Weights of a small transformer language model: 3 heads of 64, vocabulary 1024.
MLP neurons of a small language model. Each row is named by its layer, matrix (up: input weights) and neuron, and shows model dimensions 0-191. Each number is 128 + 32 x the weight over its row's rms, rounded and kept within 0 to 255. Numbers have three digits each.
After each neuron's rows, "fires in" lists the words (lower case) most often at its 100 highest values on Wikipedia text that the model never trained on.

L2.up587:118150088139137073094120110100192089163160120123129170095102100106088103128126115085125162148138116058150122141137144117125096152121188109087142022126105127120116047119087128157148103165057132165190169109173168153124138184145157136114114152153166122078114162118129130138054103130109057115165099127161125145192135181164149126138054123108130082140097140141153120146126106147160088087041217158125088168150128144069128101123164143058139122145133113136145171155136145110073135160091137107082141115122114142115193165138097108151132187091129148138137098136063136108132127142114118168
fires in: "s", "her"

L2.up509:152097163108162106129146151145144148200035098081186160103129174143156093110108135111111129144107103067137092080163118179104152141149165116111145061126127136124176130139161127090158104159156162108090196126148190152104148092094146110124105144141122194126153109094141135109112121132140109076106116192103124176070115166193168108203120148061199138144095120198164138115067072126144160120131131096178164135102158136120064100109138140094097112146129153095120175134123150121130082129124119141085123088171143147135136100056080085127098101181100088121093139166150188118163138127137148100
fires in: "known", "than", "from", "through", "on"

L2.up482:117170113069155087080121185113165132156114159132107167130163116136145148248147179096119165113150080114095094120164095186098088134166145175117145117155092124088092116058100142083131137124115138135108090083121181117100117137139137117090087148175119174136113131137144107062144118133199122117083129141124129125145146083097125184081121147128145123110098080183173083110136064152117120098172090153163127134131190134146177079114137068105189075174098081125111153135117151116105134135111085153158060101123171036134106147162114139089156147180167152110117099167122102158140115151150136111
fires in: "her", "his", "their", "dundee"

L2.up517:110120127147082150092165096115190145092100169150156118113167138106107155029125163155106085140134146124075134127110133076115126134132186098121157178130125068123157077179125132148223098128113084150139129134074169138145096150118106120172120060107098132076178129094106089175147121133137172140111102155147171143132144158091113164122176117107108150114210057117152135164103081138087144065166094091149169129149088093126136104136133157144133147134170085121040131091110098094078115120072157056090146178165152149122185187099104121140137164139169160147142147128133124152143109111139165148
fires in: "is", "has", "are", "area"

L2.up56:096069142145136129134137072104098119134128133113167093129094140109169128113139188122147131106133106095106103129080169119118101093137099114101149144131112144110120112131168113116095179079130121160096070056098170081107129150102122153128162097092150122144148164128121173158148153133183148087082139100144159138194176150219113094167099197142175079098126146144150174104190164176106178139195107113096099136130123118049158111173098105166085106119178093203138157097153153145161138057119118145180107152186135092073147105140151113150100094111163102111096129173134063108175120127117096071
fires in: "place", "but", "completed", "or", "competed", "company"

L2.up197:146069102154117096183134171181135113150088142134050097148188099130113167109144086139145090064111156084144111151154129121100154124137122184180168149106146136117142110097159116099044159137125121088158096119138184117110117122174112132081065105145119175148117166095145124152117064162123103098168144111181128151090175138179104166138063078122186110146118149156160102130129156180145118080111168123156092174145153195066179087098114159175148101111083072124124098105124110146166158081149108099143119163115161161146106124204081057128164110173123099120136129113086120164154131126093108135
fires in: "who", "000", "he", "about", "other"

L2.up735:125129169112175123118174092204110151098120166119121121132159095155147139171154126145124089182085126083096055103141117112107144171156114132132131130159150117088150167211091164096144147139171103118142106167142120102079136187058091068136129110125111105211133082058130102162150124165087140102107120169122126111158154105114130117137145070135082146101134123139150140179124087130157181107140172126129157102102073194120129157112135121136133102146105056139147090189137137140214080153100059089120184199132113134093166098113166131069108139102124135142163128112098141137045097118092131154
fires in: "more", "company", "close", "those"

L2.up152:140044170130106103140146092138144140086157125162120104119168165125131109124158134036152134142156123114166115132126125110088135127164180129075160128154099212177158158151067097093101070173148094161147101157150135123165144166114124144212151106056150116057147162131101117132148141110155169138070143124139157118185125073127152162106126127121156099100155160067169135160132093156155036056140149106121092117146127102107127089118158124096094155102099102155120161080148164093077134153125127124085076136151145164057109084099145161092112133105132176143097132076180160134080128146108141161
fires in: "of", "featuring", "during"

L2.up433:125126137094134150066132155140133127148141107077154114097118180118160149125103134108126141149096151108118186133124160130130142101087162118086176148151171179184117137102068186107191149115162195133151113159159142126070121146100096085123119089139089143079138139089151121127127139167134211111119127116090123144106133151152125110138108170122130147145154094072079186163142048101113089093080140174126178142126127108063138162163115094078145121095168131092110052103157098109121124180089074052139116142089128127123115174181182109175222146133132169194098118129126077117129155165100086119
fires in: "after", "also", "only", "before"

L2.up250:103132135121106133120109103119100124100125188098067033159141120133115119130160165157063139083145168078130133105081166087176157130094116145130111121121146117126138126122111129085145071138145150155159163093117160096194177096173135118139179100099109098130096163139127153160114125100145142142118087109112081109122137118206107086096175097125060183089117133133096146188101156149061164118190134100128143169084124121167168151094064139111177111091159120169127123110105122157171173150178155183135102197125117117146109070116104158157148124162064170128120159087162130098089190131055144088
fires in: "it", "he", "but"

L2.up489:156143170130082154090102160170136066131130124166113121107113106142148128056185057147095133097133118134142164113126110169148101108122160134121162113039098110136182076071095131128139081129132073135161111167150139188143104190133068147095127136093108095093113115080111148149151145168117092115146173116155137134100085106101141128152131147065158117142120161187120119056095144138115175150154126122136116164120098107122206132144182059195149111114065144158060066100089103130137161119088116130197136105151130149094204148190096099139102144141125131108160150128142106180136158131135132194
fires in: "was", "were", "is"

L2.up331:070134167134145153094096095124142114094174206076128120131164157180122096182127109187094148137170105139102136137107137150158122126128148113093087136132123123089189116058140135133090146081111121147101079127111112115069097133141111100099086136086127121059157145094149132155120096143155131140086121181111111146076109146113129162101170092137157163209099070184156153157107134070123080131143106192152081115133133159123158129136086085053084105170161150198115109179091155181135182137087130174118170115095120131107166121113145108145153167106111221174104079117106130085135107148165160101
fires in: "may", "april", "october", "february", "january", "june"

L2.up322:079071099155107163108103124115124143141124170196128086153152116063119164124085135089108144166136177096151154104068169152148190110114051145152132154110108157180160108101128136109074146163170187181180131095106101112129108108146078135166116155140090130145144169112096095085143144156139136073132180128093163145140117111143158088167124143153138136061153116089163141153133111152140046095145148092110095151153083138105112111115154140082128141065110083150158104122152130167103186083095080138158103085127112106127145124090134103204082059074143134088177160128126072128134140152085180186
fires in: "also", "not", "noted"

L2.up4:114103120135129161152089130162157130132144185065090149126124108104142080111085123121132147122119115192118168131151128155111120155159185170145158096119124067109135156119141151117090068057154184106137139150189134077159088095124114177135122179136189135067190144157147138105137149163052131136179116142189123117075090165166082140154102097149122118166157101117110113125076111112139234140129120142106124138067139159144110093126148125121105126142081100100099146104089097097177091113131108093204104208103135159095152167151141099162145108151110098136121110094151131158095042150132057160
fires in: "was", "be", "before", "began", "beetles", "being"

L2.up703:097102171142099143093140082139149105147127163175122182127161153150083159102134126120140109149122144088172123130125117107131167122121192110144203128176144149142044154168023083104099115177101190156149106096122115108212146110158147123150204167093172166098127109147142115066132171083110154079096153108098171136108093126158109088110103191164117123122139158115127107146102186104118124123108113167077163096114087141149160124100121181156129192157146058110146097147142143143180155104134092098081128094141111119127068098103143115129111131077110151113067156160073116052118135118132109139
fires in: "would", "not", "could", "management"

L2.up671:161042084195082116152142170142148097119137160143132091096083166101071093135133134101131105152139145089132059040116118142093121126063126173131121169243105151111143122145161055142125087146145141093139119112073154172146204131133135145159124164104092096105170107087094151109161127122131095142134089137100170111136141117212119140117044109096131125099101133122114146153134122142161119084118108171080102093109127105119113183138136119105138112127090151114106144132098170143143196145117130115180115093121114150106151176136118132110185197114207175145114098150179154148088110107120145162
fires in: "the", "its", "s", "of"

L2.up151:189131089106160153155122131157156128112164143130146103172177140114141142136116158117069249133094114155110134127152097087168062120128166085123136096113161139099221152066126126196119121078141155105138093147135163177094101159101050100110113092081160075103103162140133106081193116127128104129091191173137081152092142082110106184083076109128096157166098180072133131133112079169154096109142134130112135150090112118169136126138056109119074166107132102132115086153151143126121125129104137106153116161107113129157150199145127096108172130155131151140082082132130121086082092100116134165
fires in: "was"

L2.up393:067103083159119165155163092129112109190106185081148155090130109141155060169139129156151152148138097098095133116092180146139169179095067112063075109085203183124111178203138128066086157123152158137137136145116073136168145099123104094152174120095150160122068150127129136094153140108153142125093156132147089127140120131161104218109134075146133163130130133138108139153138120130076130115126108075114203205144111139119145139164058115113186163110113132135140118144102171073168084143102179131159079126088096122068107139108104131132100112148130144108112086137145152143162170155137197131
fires in: "league", "2", "division", "cup", "round", "he"

L2.up537:118120152109071100138137136162132180097087162126175135135091112146073152129158083165145106122114181132153158098080180125181101165152156077138164071124181162138129137107046111077129132104136115062142131089145163154070154159105142183193114114129068112129136114080098147181102151088121124128151192141125129120112054117191082132127159107126114136167164090156108176059121123053186152088178105133143149125096163118109121123136155115123075141115116077111183093075131144141150109125148133099172164131136135157141193152141150107102187166107187112101097110113140109102074131093115083163
fires in: "with"

L2.up643:125148170096126115077106117095133114177067135113119156073128095134100106092125147146144173155133100115147163100108076099197123091117137115103084086061120128174118189115110116118103172195170074163149132064125114097139181104144130112105163114139133147141134168128103128119156088107209188104055073143141119143115110184124133087151122089114104177101129176092112162153122145162098162148146129165178137171104097097067178124130107075178166075113179159118146107164118183104175107128123121137071182161091136140136109112134114147128121093134138131108083121167093127138082151022127170097
fires in: "president", "member", "year", "since", "years", "province"

L2.up325:154160117112128092143131097116158180138177207100155079081081097159190133217156121174104154211109099125181088131128104110104080145143104112075130189113119149153106136122084158121139069136132186138113106124123116122085080138101124103131098171154205153108171160103128145130139103112144115134124100080147158128148097170084094121142097067152103118156128126151134143147163113127063169154086100147075122150110092099113153087158111083158118147198168164124105125140152103152115151081176112170135084137080078137102154068166099175116124086137160133107130115165139112116070115141115182206
fires in: "the", "league", "united", "goals", "for"

L2.up121:111112072116127119121103126149136164157087142191093119154157139082132128182155162144168141118116115117108119103097153164107130095079153128163103121128154160042079088060088160146173164115139138127137152103136145135148137166117170154147129092162115076122104137106108118109110134124122086136151106119118128149150141182058117093117126182175093160176088135123136151118135149167154094062132072155134180124088211125087155146101097115104112101182155148073075086127119176078160104101164096111204137155137154076153220131190079122114189161140142129054112070135098104101148136095127088148
fires in: "the", "at", "against", "with", "first"

L2.up731:150101113138161136126135162140088173101055124163111059123122134103118119093199139192094136115151103130109113107115065155122129121162156130088143110145104078122142146195043135136112081098125143117173177160203142176175101156182095134171157123174142129133127136102115106133125120132113113154081148137152086176135072061135084079143081131063117135148112161097127159110134120103154129091151142109173156142134097155139129157135102127110104127161108040199113081118067118113106104162131121100150186146126160086161162166103088119123188073123111179184123137118074165190107119089146077147
fires in: "are", "is", "can", "area", "areas"

L2.up487:098106124041139123124111102118154134128127136130137172141150152156056142159115140115159144136138094075142078093112166151124122090167080114138177084147111151173120124134165117181110133107124131135119111085152159102123126114128125114147112131112116080065160152076136092174121155133125086175157211137189118173119085129205088183161175139164110122110149113144209153180121178208100153100120176090148175101154148223112093172140079113125148127138124167125130078112150125139152132100154104130062106153058124160081119186073126137117091134158104081116095159099101133093133117132098069149
fires in: "this", "more"

L2.up501:160060108141156136113104202135160127177171145126118127120130150109182132110083085075119135152124138125220118128152112079168147090083180099169069065098081129137135175115152095123114132129118126132133154195152136218118128153110133114142161196161148079173175162063088115079135113159127140131110098128137128093146077112118048055123106124190152143136149153094153160112128092126098066173125141163173102127102124162139116083124114166096182105153131151159118137128112094062157083139126075165137175098109123160116145099099078134133134090161172183115154152146137148165091109145149099126
fires in: "new", "united", "scientific"

L2.up438:062091113142184161082078170141137137092107093125082149156069140124210094104109158138109152130135094179084150132112131118115105117130190080103163142134209139089213135146120115135182095145133117147147194158116117169108137102141072155168114112122148150066160143108113140165153142121122137114084135147151077133067137107114182121096096159139123131189175107100128094123086037123132133134172092167166121066066136134150133145094119113124102120120209183109088128162128075126155182108072136133136128144159134117137140103134125141159097183149169152083120110102092169084099144126132068154
fires in: "december", "july", "february", "october", "november", "junction"

L2.up429:137114107098114127150102160163169164131102128124142102145199152166130098128123123138143190164174110139149141167163149160143118121160124123115117059109091097132161106089074180126112127090139095114172135181116090129052062077128145136151100149133128194104103134156091111063118105129136139063112156178137102125091131165180124124051165093101141064198154157120114147107078099132164148175116105142170087150140196166124142136126079139061146105131125106230092168132122124137057099144112098098137180147127108092082144149140155177113117111126102131157185133132179123109095143075112176156
fires in: "him", "only", "himself"

L2.up229:149101151143134190131148166137128189098121109095120122170088101153115136162163141087125145167140129121147128064161107162097063116151083108104181130126084085145157140106140128114093079141100090160080162120090107161133114151152093154125116103119123160121160114136091196107156122096138112142127156206096068083129146151161170160091127097196111093117101132106153170117042064129134164110118102126113101172135133166126116173163106137147131115167145127154100173142148125133084112074034091180141064075161138159141148127114140134096080117092075191166141114142117106063138181116041136161
fires in: "a", "the"

L2.up332:167150142118073147149151128114148120143111115074141132135164161125107109112146125154084085130105125086124132172130057148163138118124045116104133185137119188151139114138082156075167112161130187107139140111085141097143135131113074112153158104134135132141160098154109159137157120100135154106116138095161159166083111203086089132120104146175124187129152080167175058160072116156112147120163165170120080118142021132176208072096111095185215138126158122129123119127112113104159158100126138118129151057177095153086151146169074124140110175089147136162108119105072132137131147188121171133
fires in: "to", "about", "able"

L2.up353:140136132121137120038183091063120149133151191141087165142104104129102117079180074177160151111080121197171161073157157122145119134136125123146133123137120128135132119105135141077162144095158176182119126141106166090097137134120128176161140136099158164081116126103077085149123114082184178128080126132154104182123150143138135177086196122129136052096106055143152160127127087139150140141115105094136086116120060151081162112083128118200153123111173105122154125124059112110192119199132065157187142102155126084128140111111146133107092136090143110163114109165187131083145111122076100136
fires in: "not", "also", "served", "noted"

L2.up220:124122140141171168133152091104167131132103103115108117096103177219113159096073105146183121140063093128093198118116187098144156173124129062108175166077150109119114110094127157096092090091188180203124161163118115127135158107143162136123122169099128114172096117110176110112079145156123150147119135156155098135109166192157109116181156078111107130124126093078152199174146164184112144112131091145127103109119113160119098119120088140114095068154156100106154167112177073127119128135097053102101128120087158052097152106126082068144143150121151133140107072163186168119088128089134132110
fires in: "also", "from"

L2.up724:148176128091125104102181126128177113156145157134147176086132164124134116096108101140075159134067102079105127150072108178173138108152182149149147083134167042088147131107110101159137130113197095126115131122142177105161132152147138168126153144129126158075170161112189119133137079121191132151096147167121119127112136082193144104128124175125103085114150127103097135141101051195127155120209119111140187104079140146135109056174082117107139085140155153167097100103119144203086114198103121131132179150139058152114140126154100142147133103125135100083114126104065077071137088087131141117
fires in: "be", "been", "before", "being"

L2.up178:116097081110117131040205166149193164115156162103112112182094116108168147165173184187088150154106047168078161137132094144142036168124089097111122121186083105133189122137140162167184141139154137135123075089116154154106060102124134122112095133158127135132195152143126107159165134136155092060120161115160089158188171079151138114162136118162138081080144164095143107127124121159105152105132085141191099078138098133148140124115091095155130116181129105177127163128152085147112102155131089153113124101115164103105103104161116128084109092120126125127145111106173075085094123072114140126
fires in: "the", "no"